Part of a small language model's weights.
Architecture: rotary positions, tied embeddings.
MLP neurons of a small language model. Each row is named by its layer, matrix (down: output weights) and neuron, and shows model dimensions 400-495. Each number is 500 + 25 x the weight over its row's rms, rounded and kept within 0 to 999. Numbers have three digits each. A neuron's up and down rows have the sign that makes its largest values positive.
A block is one neuron, or neurons of one layer that tend to fire together. After each block is what it responds to, as a language model described it from the Wikipedia text at the highest values.

L6.down137:515481482473504467483504492488535493525506521547507496488511497501513537463505501470555526492460505510541509479484513475460524469538508506516472503483490466479489461481480497512455511502509538480449529518490536473539508517513558541548476522537525490474484487507462513484519536506479445512
L6.down173:490479530504533489461489475488462504477506489491524475489490497514504462524476550530523529525519454534520528500523493524507522521486510474495519488505473515513469507485510450512496524504514487484500496491485495496487460516534538514506515476504453542485521501497512512511530480509543474500
L6.down356:498476502508480533471495527523504466538521501508507512495481498478565439547519460497497501491500508517508473479454492539497481509514456468506500523543476493535523497525518530521516482509480487496521467500520500516494480483506491481487483528522464460471537490536514478488499521531495474519
L6.down555:514494439447558527499499516497521474541527497514532507472434502540522497509522507493520508540520511483532488503506554445490527492503467525491490454508510491483484499482461500507450503491551509533536505480519502488500476475466536495514500499493481494501493482537500495529481541542449539476
L6.down619:549506471497507497455500522501495530500477517507532464513502496484489513484496521506503438502455501520465501486502503532490511546470506490514499518476503495444526470534495517501483472500536528499528541465476547522517489494566539513516524449450480497496479497532487483443460520529488513502
L6.down1074:489484525553545468527496528515473484481542523449473493508496458485490533507506532498542494520514505502535530538486515492534499483493502509483508501469513480507492538520540490513473488485497530485471493460481492492485462473454534494484501463472569491483444482480503540474522535470516479474
L6.down1332:503490442577477481505501477497491498529497484531497492491489504517534468497529536500499490527463531546506472496461481522494528492508541489481513516480507468468501437492521516505462473540507454454492479534494525492468513445512524486499499498459486518494515540458501530464515470521466491505
L6.down1615:470490560472494482507476517527513467491482474538470497500529490561480468529481496472507520491502524520513503531537510499471443459505499495507512493513520456484518478473547482498484507535521511505463460520518504517482479518517547501512458500515451524552498522482460469498503495530515527560
Description: Gendered sports categories

L6.down314:516509485502512474497523505471486513488549483513498551432435485496483508513485496458539487549519501478523480543516520526520491506538488499499487505453495493517508498509487474509543495542484493522532508477550488471492450517496533493466471474484408433505450495539476530488486501471558490475
L6.down463:539494506478478502498506520517538476505494462528531496505538486490491469510499512494430522518490540487549503506517497539540507480472506455521455477528493470520473478502461488508518484500488515535480503513481517484461500464533504494461506488467498509496479503556517481491496469495517476498
L6.down727:517523523507500504513521502450465511510513509506505489497543460490524499471488512519430560490523484519453476503487483466495448453498491509480476482514528508467475532481506534508462517506494510465478546483497504505508442427483530531437493483526465522505483447529476458504503473478511516475
L6.down977:519539452532481465508536516549478512515537536529454509515472467494516546488487489521509489497572476490502510509502517506501497478487487486520511484496477455447488502490507519550483479467511525480505474525466482517506503538497526502493530456465531585448519520477519501527460457511507481471
L6.down1084:484542511529556466518511537477471528506484491526548464481544467510500494490534516491545476541518497484473524515521549474507534502478494466525497475504520532527475521512497497534566485515508521517498502487539458494493464495499488514460454491474495492497506477505503509482508492490541524484
L6.down1412:496485518482488582521555498458469475515523499507527521549478467487485485492493540503476482500555501523518480481530535533535517504490499489499482512531525519524521457484553510534485536483491500465472509457511484506518453500467546478448508494508490514498510506509496513493524508467482499462
L6.down1441:504503463534460493543457539488483488529513496513464506516500493503544504517504479460444517498533463484507524490513473512500533484512496479496503493512512506510538511506490508503479508508524492476518522501522550520490501530476533522496524433530512438465503519508530484507474488505450478469
L6.down1623:479486461576481508518506513467497488482489513492471487509462462523521530475508481497516486476525481533508526512517484493504546524481517504507511527514484555522523496509500474447541499524453495487494485523504494465522501482514483539508506484495456527522509491505507483502512447485501461493
Description: Suffix "es" and table dividers

L4.down646:496530433491491490509487505550474518502509479518492503522507502502494507501510474470468508472570530536486495482512528464511500467489507468498454503522511529494505505508473483515474542473520471450500467527494539485493488437506530480504478497484533526481500465468464555529511488496525497523
Description: Name-opening word fragments

L6.down35:475517533481483553458503506534449500502520531481494509451498477508463514500503512524504433463487477488494527504512492523530517492483509496501544486525519518469560501477517498465537542532515487512506491491496480532517515537492539499527514478481472493476502516495531524502518488500509508521
L6.down405:485465554478446488436500521480482506507482496522521493508494506520506481550473559453527471471473478524482534520479512494510521512481492478495502521461513499514531481508494506503492526504499502550497513533470528476514487555485494462502484543493513473481487510520464499493480499506524459501
L6.down427:520495510534511521449489491528495491471506457495500486497546479485524523504536529488494491472491520506499514494503489527481474554540507491521475496440477497526484495473509523529488525510479499493472470483481474476515509535516453523480521487461453489550480486522528496500502493498507482507
L6.down597:454498524483512534458493493486538442506530505479584518466511473512482469529468546469535462496491465483521495531500495511474489507529490524501495519453534530479493548514512535463515474459516495531503499503510516514489465475509514480502473495489460499488505539513491464490508478519510551485
L6.down916:501431507542487495519496467487506488495499555484506500542487491491473497462525502516489504484499507486513514491485518501489510487498519513500481530428518501500510486475505518490528523513486486507461480456492517537507483505510514533485508482453498496561531538517497514503500489496545485513
L6.down943:467515505513509493444494452490509489522534513456535520465505446495524499555510492554555452525508475532488532532534485498496503501512528497487541504478484541476519528483473536503478459553458544443489506532479508542463518476497522527499472526502515490458449506512528500502518448502465506551
L6.down969:502447546512410504503524485497521456466509522466494462495481512513527471490520532497463494509453447504569510510494527514514509507492519536470483518518524552507500519455509495483480483499481538501498505506504493517529466543513487515487471476475449510521493508495504533489526493494524518499
L6.down1501:553489527477480483458515499517489505529529547512528505550494492482495464470466538469484520523524530523458496503467552530487513501506547504551467483518507527471470496512488507516498527503480488505527487488568482504487511472485475507487451501499470517514509513545506506505535497471474508542
Description: Event-noun word endings

L7.down184:499494520504513476520487492522515492521445474492493491498454505509502507496488531489496523505492489469487492575542510498474507491501522511511532508507532461544505509514513515533433505497473510464492507501512515500521535479520481496514513516505475505457509512495483490526526500525522489538
L7.down237:494527481468492483556497511482461558475506503474499501542514480482504478495495511479509469483506505530512547453502492517528503491484479506467478553502474505510489436542500507524485488527492483536535507453520495477511479501487527505486519434489503472525537504484528539513525552514495467480
L7.down568:476518506513478528480511484548529505520492482472462507458510515494479528499491545529537472504523491501506542498525505523479526511479507481497503474483506497506527498533466484503486494472513503501474534527508520516488507493478521490503486452493460479444465506493498496520538475509503517511
L7.down745:496488555524504468511527513515505477530498520510483499452516515486499467513499522517550484497505519498530518475497499527470497539490525512484470491489525530479495581510459475505468479517522490525476524481520491528529458473505491460528500524515467521491506482507532500490486516532492530471
L7.down763:488513536497447497475485505499504468519497530484535472526496493491524509477514518517493498478499504522533473524560466478492509477489470477497502522442498465470488471507479480508507530481487532500545488487495484504508500491476502506514516518504481538448561519504504527525519508491509486472
L7.down918:524518500552465525504496493488520517502514491515499505472513498471482479530506512516493514507503456518481520539571483509568481461497497506515484520462467541510483546516483501491487510522467499498529524522515525486508500522485512519513457510493449521505460536480535509492480486514532452497
L7.down1019:506508513560542469495472492519503475530545520511476478488475525469480537532506509485503478522487517542517429500543508474502532518479498559486501500507497510487453450497507561525467525501486508461530478505525552507488512455464525512485435483534460487518542514529509506543490475540507510484
L7.down1112:482518510473530484499524507487550531517454498523505479503497444509477480522502498538471540488527521483507480524563542511548499478499488476509504488522470531459496494533457464518461493459516500489484500503556524479498502487475511499517491488467449493480500526450486512496502511492483492495
Description: Conflict and violence words

L6.down89:466505519516523461526501484512462505466443509508519508482465456498507490498482543511483469475520470482469502479508525509491455477463494490508498495475475541480520495524501494531481527521444478511480513532511471496499496482491516502493502556481497512505565507521524526478463488511473549494
L6.down238:488503480500519503511504507493534495518498447506494539563517503534480488508495484561459513512454476501516484509475501506486507509518485508528454490483527510515521525511534500577509502501509502523501499529499537501488494513509496491503524496484514500499510569533536481491467509506477436473
L6.down424:518540488513448525526487449530544496513511537481497507494458529499488475477486475504484542507509513494455512492516529527492488480506527504491526514485517504517473522504485483537516479496474504529483492555537488471515494489536482481488546483498450542484481472485521514489523500516512531503
L6.down530:465490527553484514481467475482468527515498460534564494484529531503490569503504524511542503508531481517514525500511519526522480505469477512498505505462508537481530513495485507457473474566510511452507514501521454542503470512511574488476531528491478515512575492492510488531529484533482501519
L6.down608:480511496527446532550498498546469485525523536478472519547506498502497500497532508500476504512486476547520474498519478523496504488510554502499492525510533516511484520506520517479470490501512519490487509524535497552508474504482492493505432504492438480464495536526546473474537542484466506514
L6.down911:454517543507501506455522528519533477523506526508511488534539516496468516472459445513516461533559495522444506489530494470497460531487477496479487448478472546542490518512485507460503518484476478495505494473480522496483516475475498462457536519478483453526507482524487496491465537485484506475
L6.down963:510501529557485506503521500493492478476476489520503498506484507502495522480501483504550500506520478503477504520508519503492513513515561512513506499467537498487538475528498539483491516473510512545514486526506497492512505492467509483512499553499505524487508488486477516532486505506531458511
L6.down1897:509499503533458505502472512515502477451472487551524483537470490527525539465466491501483504480540484494479522479482484497484519500477444497476491515506510509518497527488484495527494450524506484555485514545472515482491516538500550518462485494449484501490506521493440480533481510521470489535
Description: Trailing 9 and "red"

L4.down845:553495526507547482461474489533570503511488525475553509479514484535527459506516512484537469505480475498512485564551479507492557530467555518459493492551530500486478542504537491520489523535525528514549500511480517530517477493483561516477518560517443522527504517526479465473513484529498502458
Description: Group nouns before possessive

L6.down272:521495451496458497471473473470507521528451519531500468495496490527521507527503517501524457501492477515432514510505547476531537508521512566511520478483466513505521493480528511496493493466541517543538469488512505499481490534489486517481463486502518545478513514488583518533519492481482516473
L6.down285:472491530449522527477513475509449533514506587512482466496481485527527513514515500522547520507523520521513496508529499461491514457479444504483491509506535515451477523487476528524472508501494513505474481509455499517477440483552546471527482476457499470559526502488480502482468491474492490493
L6.down298:518452528525465514507499505545522489500500502530525511508549470466513530525481460509496482471503511509478502500469472504483484452502508493500462461529460506484503466516470471491522455517473455496530470519463510491458508500459489470462507505492508517523512503538520555513459476523464466503
L6.down404:475507501498478521499504520520510494509506465507489518495504542493534485482494480491518517532496496509482475465495493534485512452490526502505525513456486498474555483526507500524516482475503455479496482472489516504504474546490448496481534448491481525459476524496509511510478548465461494519
L6.down502:480524508561534495470487474504534489522514466556486456497510487551548544535519498499527501517511494504440476514524494493517489507527512493532509504510537498508452518503515531512461502494508522554509495504521488470534513468489452513462471436529580500512494523464482498531508478514442491506
L6.down548:481516519510497506476475475531506487531514530485458499499490495493532515486509495551462517500498504512479546543515541497469516516486537475533498484523518471512457471526489418517509486526540490553528525528500505477534445541531511474523525540515501515536501472474540494452512445538502527499
L6.down829:536446470489470499520503503499486506506536498510503464499515483517465536497527465517497514494507496509484515523496499540556501517515500494543499518479504501518525549491529459520504485494455522484516478519481535487458488487514478524492513511495525528467491502494516553514500470511519491464
L6.down1899:487510513563448470486500490501495449489479514504564489485509475513512495503513528497492495508550495514473466467503523529464485474535501499490492474501512516504490480513479503520500467510554506506463526505490549486524480497474473518474510511484483523492546545490534525495472454490505463519
Description: Compass-word place-name starts

L6.down87:506502449512506530523501530499514523515513459479487489507467483524557510516527472504518536527501474529530521512483504535546497454464495534482504502511465498551512494488500481475508509488476548518497485493507516500523506495579453534500509489476548524511490528527484466508521492489489498567
L6.down180:499554524541487526528542519528488507477514504523483495478508483518488519470500522524501526513500502517550486466490457528493482491498525500501491506530460497507478493489518468514488525514500488480520504527539491539504536492504506496492538510512536518500441491497525490487474483510490507516
L6.down508:528492500496497516503483461523489518484487507502518498455503509502465504524465455504502502522523491518502482482520504500472479472480541549512516494502494489551503547487471473495481482507493494489537479485511468496491524533524510499446482520499470466493501515488530505512481521495543456514
L6.down552:509510474501498497479481495539500523532516507505498500490467441531487543499510507541487490472492535517528470519510493558469522496459499498492523521451531498487495503471522504502478500484488514470541474492502479543491495482534503515474469530489477457527487484535498514477478498526512529488
L6.down822:506476506501516551495506493488519524479521515475484475509552496506475500530498469502474475470452508477524504497493499521514464439510558476513534520513495503504452504492523486494507509471489470507483520560528472515489518485521467516508490504516505509490471470480499526517511523528497504509
L6.down1263:511520498486481521525503488504457525487483446492517487492484450497501483478488534533524498501490516526509497488508514531510501482479492518482504450512519526488529519498456483506521473530448486468497488530508523514488521481522514500498518496518512503463486564478535553525533518477504445460
L6.down1366:464509490490501492485486521484512516503529510462436502519502471501481540499482438492485482536474516507501528492554556495515498479509495500501514476507520465472450524546459485472517502426476499493527485514528531481490507450488494524521493503502505499459533478522517506481494464479567525521
L6.down1838:541509479500520504520502501493452524495499497485519497492485525502451517492487516480510485515507538523493481486499497518511487492494500466494481446539544480524476518498499460450541454496488532534503523521489489464480466494536482484471500509540447476501472533526498475521499451538524525515
Description: Clause-opening subordinators

L4.down1545:511530542532475490491523520503500471523466481490452471497481452492530531513502437459546476501493500499487482459513481476479489522480496530469539484513494482445479529503487511509509509473479451525468457493491537482476494516492527447483460455505493499508508498515526464462506471498515458486
Description: Material and military word endings

L4.down26:473510490541466529501471518479479499528463508481507529513504501517522529522513494515557506494530492489489505514534511554502517470504483494487473553506504522520489514491496465504466500528513472458517495484528511534500469505480539491520502532556472467448511520525508461493473495501515470470
Description: Table separators and mid-word pieces

L4.down1048:523528512535490474462495475482518444488496515517487522504502434482458511519479532530494510521520461536515479500492529517486471503483489540521484470520468501472486472501497503495522525489499465503479532526462513478483501495476481508514515544474514465528509555481461544476472501503491517522
Description: Word-final modifiers, "career"

L7.down24:493492447509538489443495506517483447555549523529532512456478422483499541497467515480508491528528511510523493490489473508505465488461480515488522493492529498535532510493461469502533472513523514506499506496494471497465531512530487452509537502493491456508530443542499486499554524538507473508
L7.down31:479515541556499500447523494525512466469502555483523479495492509486506473510515518505485520511530517498475489488487499526515498497459474499507483507495481540519535462489516497465530482501492497518479532467480513479517495480506531506487538472481498499467531510499474532480502474526503466478
L7.down65:463485465521524460530524494537507477476500491482521520487519512501512524508521525503501478588491456513510507524498441519491499480490527482513543487502477525512510535493529447497475477472519492495498433495506486496476522513471475434537471471520520516492463513540496522446477473479529509524
L7.down453:527521466506516506481517472495509505502433533486497475469513490492474512483496531487481515512490508494564505514537502466551505508504508477498477515458496490480481509504496475508486512503528526512471529500515491463530519491516496505548485536506488485504469524524453528480468487489521503516
L7.down746:493489481536512480509503499467464514525495502467548478488509497471514510491526490484547473528522484544485480499541519518543483512524451506506496474480477491515466492490477540508493480498496521501472527509535521525514498498475457491520491505508486525509508491500489528511476532523510429500
L7.down1020:551514553567483505503495504478481477547508476524523489491450460531547451455507477496561500501489548475475510537511513531510479483514462520493492481510498508443490514503511471485508512512526484479512511486532483487530487510497494535473501519472526487551487484554490505474495518477490453495
L7.down1123:492491469554494469459505476512510513463532486533461524507442526531508504460555557440493512462512478485462510505490479481534516499509500527510532453530460475532487486508529545477455510496459507510476518508505518459491589540493438470509491474512491533479528473510527507475528499508529501488
L7.down1546:490512458523508506488545516529484505461479497536492457510467499487513477486502537509495540464517518511464521492505502519473474465463488513500533488501483550460486505452512472517493435502502492529492488506568477497516544533485492512479525504462519501508499537528516504533499475504524502518
Description: Word-initial prefix fragments

L7.down3:487551528523496514492492535536519490499501471493492474485457486494462517476498508530519524472511531499492511510539500507525503464485529502498493485478487522500506529495450508555535491486526514523491525479480481504513473457538477458507499486522521524487484477474494465512473490532476491488
L7.down12:477465541509498489464534568478524466500516477494518453493494479500493459490540496481484500468535517519509464496549516497506469487506464528516545526516474480491536519465452508533498463477446502483521496489506544481459533503515498558505504502517461543514478512505517498475547441518493497501
L7.down211:494493509465533487532487550452480537485510502506510508453510540532496510492532508504445445492505496505484470508468522535496500509490470546537487528510530467524475490504499540489541489516493529493531452509484503533510489488526465512515483483454484540491511480481439490525543502500532513533
L7.down657:516503544539545498484504493519510483513503483493500468523488521493542474507497487491498457536496528535529470508535454486532509496501461493488488476537488548486511471478487492490514459535490543491506485456484501522563483507533538514499508511520474540531518554509516478510514521503511475524
L7.down838:508499512508565505486480539486516522508511517508479453516531443518468494501510515527510503530483518507480467485540499501500499478527504513515564511525487510495499538508491518496496510513529529505509537456536511546517487508504528490493505541522442511508522487509523502509510494509550491512
L7.down884:473479535504479505515503473473473455504494447498460469507500508519519437480471508521493508478447517539512532460534464516474492454507468511515531459521505533472542491487478545529525547484524473480529499496465426510553513506485506493500502528507502480459541490511483498460486500475501470509
L7.down1007:508526570497483509477541495514492477515470491512478499488505475555507514518471526508466479491540544474523494512493486488481476532525490504509505474517530525499476504469516529486474488436459495499549498520517485580551495457495542512530467508542504492519528521519501495485477480506520456520
L7.down1379:527514518550538515475543517509521512531446469487497506527520508494458494507498517475508505516546481536485460506543460489507460477530504492506503480498478492481522512519530477521519510506493511499494500510498498537525499474536584475481515523459459505482505503538526460501507511503512503523
Description: Noun-final pieces, elements, plurals

L7.down15:481547461520467471504528432475513474493486544537499492445513477503524477463473549497518523525490510509501529490497469524486514528485512481474486517465478488495501492449529478460476499454498499474500503521469493496500501498507514537482484507492475442464537506497525510463523528482445498513
L7.down40:472496481493496490520489493471521514495544524509494496510479501514549506491495499511475487559522517529508494520489464532446485533488513493471521524520500484507474534467522493531476493508462494545471465510521542472541510531556516534506489482523528516497478460496476517498503490517450484476
L7.down563:500484458483526512501502523487553473515492519481477512493496460508475464504481496526443478497540493491501504497496479470470530504526474480485495493467511553521480494515460495497499543488501528477501509483476492471487536491534524501499475521484495561519498502452484511517519510515482513521
L7.down957:485504479481494490520479504498535569517512531492481500497511473483519526460490546461520469535588457491513502530550469520507561447449505487501524522506513516480530492516483475523475524520496469512549441493493503517478491531544502456460451469539474536497499505528506482522504446526471490468
L7.down1167:459498508537481479505476504528479488494472484443490484468511473502438449480507456502532501505523486519495521511493545484448528515487464526522518492534458520497485481482453490550554526543459489524507474542529469507509533514522479507466470505468495510446475496539487452494520477481499486512
L7.down1352:498488437501518504499538478470471466456456502486509505439478523471457473522461495497502486494538474485488499483469511509499487509477439474494516533498500525518532487533475497471490510571464543442532491492473493516485526496538476488473504500498458522448507522473489499500580503509438434510
L7.down1368:532517459515500503546468481516546490482526522503474533501491496501562466500541500491523467520505517510513479483446492503531488499481484451531521509512499482498511480516442534497448452471507497487476516523538480495493528526500506487501505493509509550542491508529539528498514466542440410482
L7.down1691:543462461480513479494514518483482532487484516531482493498478472475498492471482516550501453514511490521512538464489520509468535483488559518478511520495482486507483502529506527476491505544473570477510521497485499530533476504527523493455449468467491486500485509514504509545514479510498476506
Description: Mid-word "end" fragment

L6.down101:460463486513466492475491527505466487454475518513469495444466543507536508493482444517523528496473502540495488458504487526457493489490490496467566479526493476500507499449479508477526525517484456522482513503505496517512540516466466478493494483496524450562500484538503468524504503499509480487
L6.down402:501543538496484494509542496483480530486524503500467501464528542513517485518493493467504493526531503472529448523516448563513517440511506498514501511497493546476493500488487470515449489520475529550496537508478501504494484534509527449526510529483503493461492483480494511509472513480479536482
L6.down443:505497495493483525517465553530465501529497497484530496485525493523504502493478477450503521512474505504516494472501505531485505514481504509503552500549496480510504507498498489485501509492493494517526483460483477506481469508556452515538491535533470509498498459509500472504523497485542494458
L6.down761:503534471481466476513482538541512492494482487511486460496487509517493471517497485515529523492542499513506490482503517508510480489531465516550537483495508498481471518500510523515526530510518509492554520504484497512506481499508445518514513527490488531490495492492496490536508496502519549489
L6.down1237:531488537514511480494526491520493505495506508531502471479522482490522510499512481491547491460493525524558452500531535479454485461508519496472471511519517499514515517491484500460511482481489482527531497496471469504482473521493501530474484479501541532509505497487540492481509507445494475554
L6.down1250:495484552502502488485494439505458489557478530504508498535474492492477452490505449538482499487470512504495483474529488531483539500512511530500545479521484498468550540499506536526512452499489503502469511502521489486499515523489486440523510556512501532530508502539502452540487529552518519486
L6.down1558:501499512519476498483497531484428485492472553487455451505485505519510524543514488498539478495499522548533477465497505513494476512533499546471454480492520485486470524499467487518510473462511481502506509480497456454449458500528490484497474480522527456491474525505472492495542458505513531495
L6.down1786:514480541499483509499482509472522532504499495555485470485513508469535486533499574477520445514513488533469525479514475464498543477508494489504468545511491504510483503512471484457511525526529520501515492523538483531579519501501431541454523518481506479498538474539448494570531461492527489529
Description: Substance noun completions

L4.down1068:471556503520538487420485513521508490491513494534482504508498471489513531497487507491488516478497500447491500489501508506461497501521557473470491492496480467477528491474495479471542534523521467495483470510539443517492491468538478510498480520500482487541482500479505517474527491497470500508
Description: Clause-opening subordinators

L7.down86:560493502533469519445488480464511480546504524495432517461470497505523479524483499556501492497501481424533512472484531508520517528524533485498514552486516503548484470524519486475463489569506506521513491529468462492530481494510537463496487485460540508472504491508510491485492504527504517531
L7.down246:483532455541467513513532502511477516503491512515531525476468492512522467431512516556518492502504467489532531526503464452491496520512589515563511512513491504540495495491541494495523490472546462519505464502509533492510507506495493526511496540522473429475464497515490532501493512470474524491
L7.down406:554498463441497497464451502505491479562519539491517467480485492509487553549469520456486457462488508483481494490496519560519533518489514456480441520473464501521488448529467508506509486487524480493502490500491518498528504500469502522468472490478508505535523474505536490473455490495511511571
L7.down410:439471549491519496486482449510489551528528534556528505469515533495507459549525490506489495470529478476423493517457478482512477523495424601526481503466546517476538492515484502511478474439455484542506524499546506526523521499501476521472496469476512523471514503523485486497580503503489461493
L7.down716:499468503518442500473494534486457487477522504471500501494493538544552513490485493532483443537498500495507467467470518482508484485482458495496479479527552516517515496531508486511474501486504530520491548519547543495507508479497512508519431519456517518484526472563493526523475516478483510489
L7.down1006:487486514504458506480477506497509497513505484531504498485484493531533480475454528465471472544491487480526506467474471488486528504504516500534505490530450508502512503477491451481491467437517524517492530481477544501488519535517466525496464536498562535500540461479504480485501479509493489484
L7.down1744:506516521498457495502507492481520517474457523471495478513525521532532488503526483510518490500556486493500497512504500465471488517534552548468488479495481516512490490488479487524516495447526504503493492468512502541509500515530492525470460507491497563492538521472495505502459491482499479493
L7.down1840:464438519497512486531484530545496488509495530544496541444485517514515538475465461481506516500512487479486538509486482428500491534497486531498493475451533548497498524502478527513532494500531566516463485480524495513527505509534499504534468540488485493520536511508510475495482502495517484519
Description: Incomplete multi-part names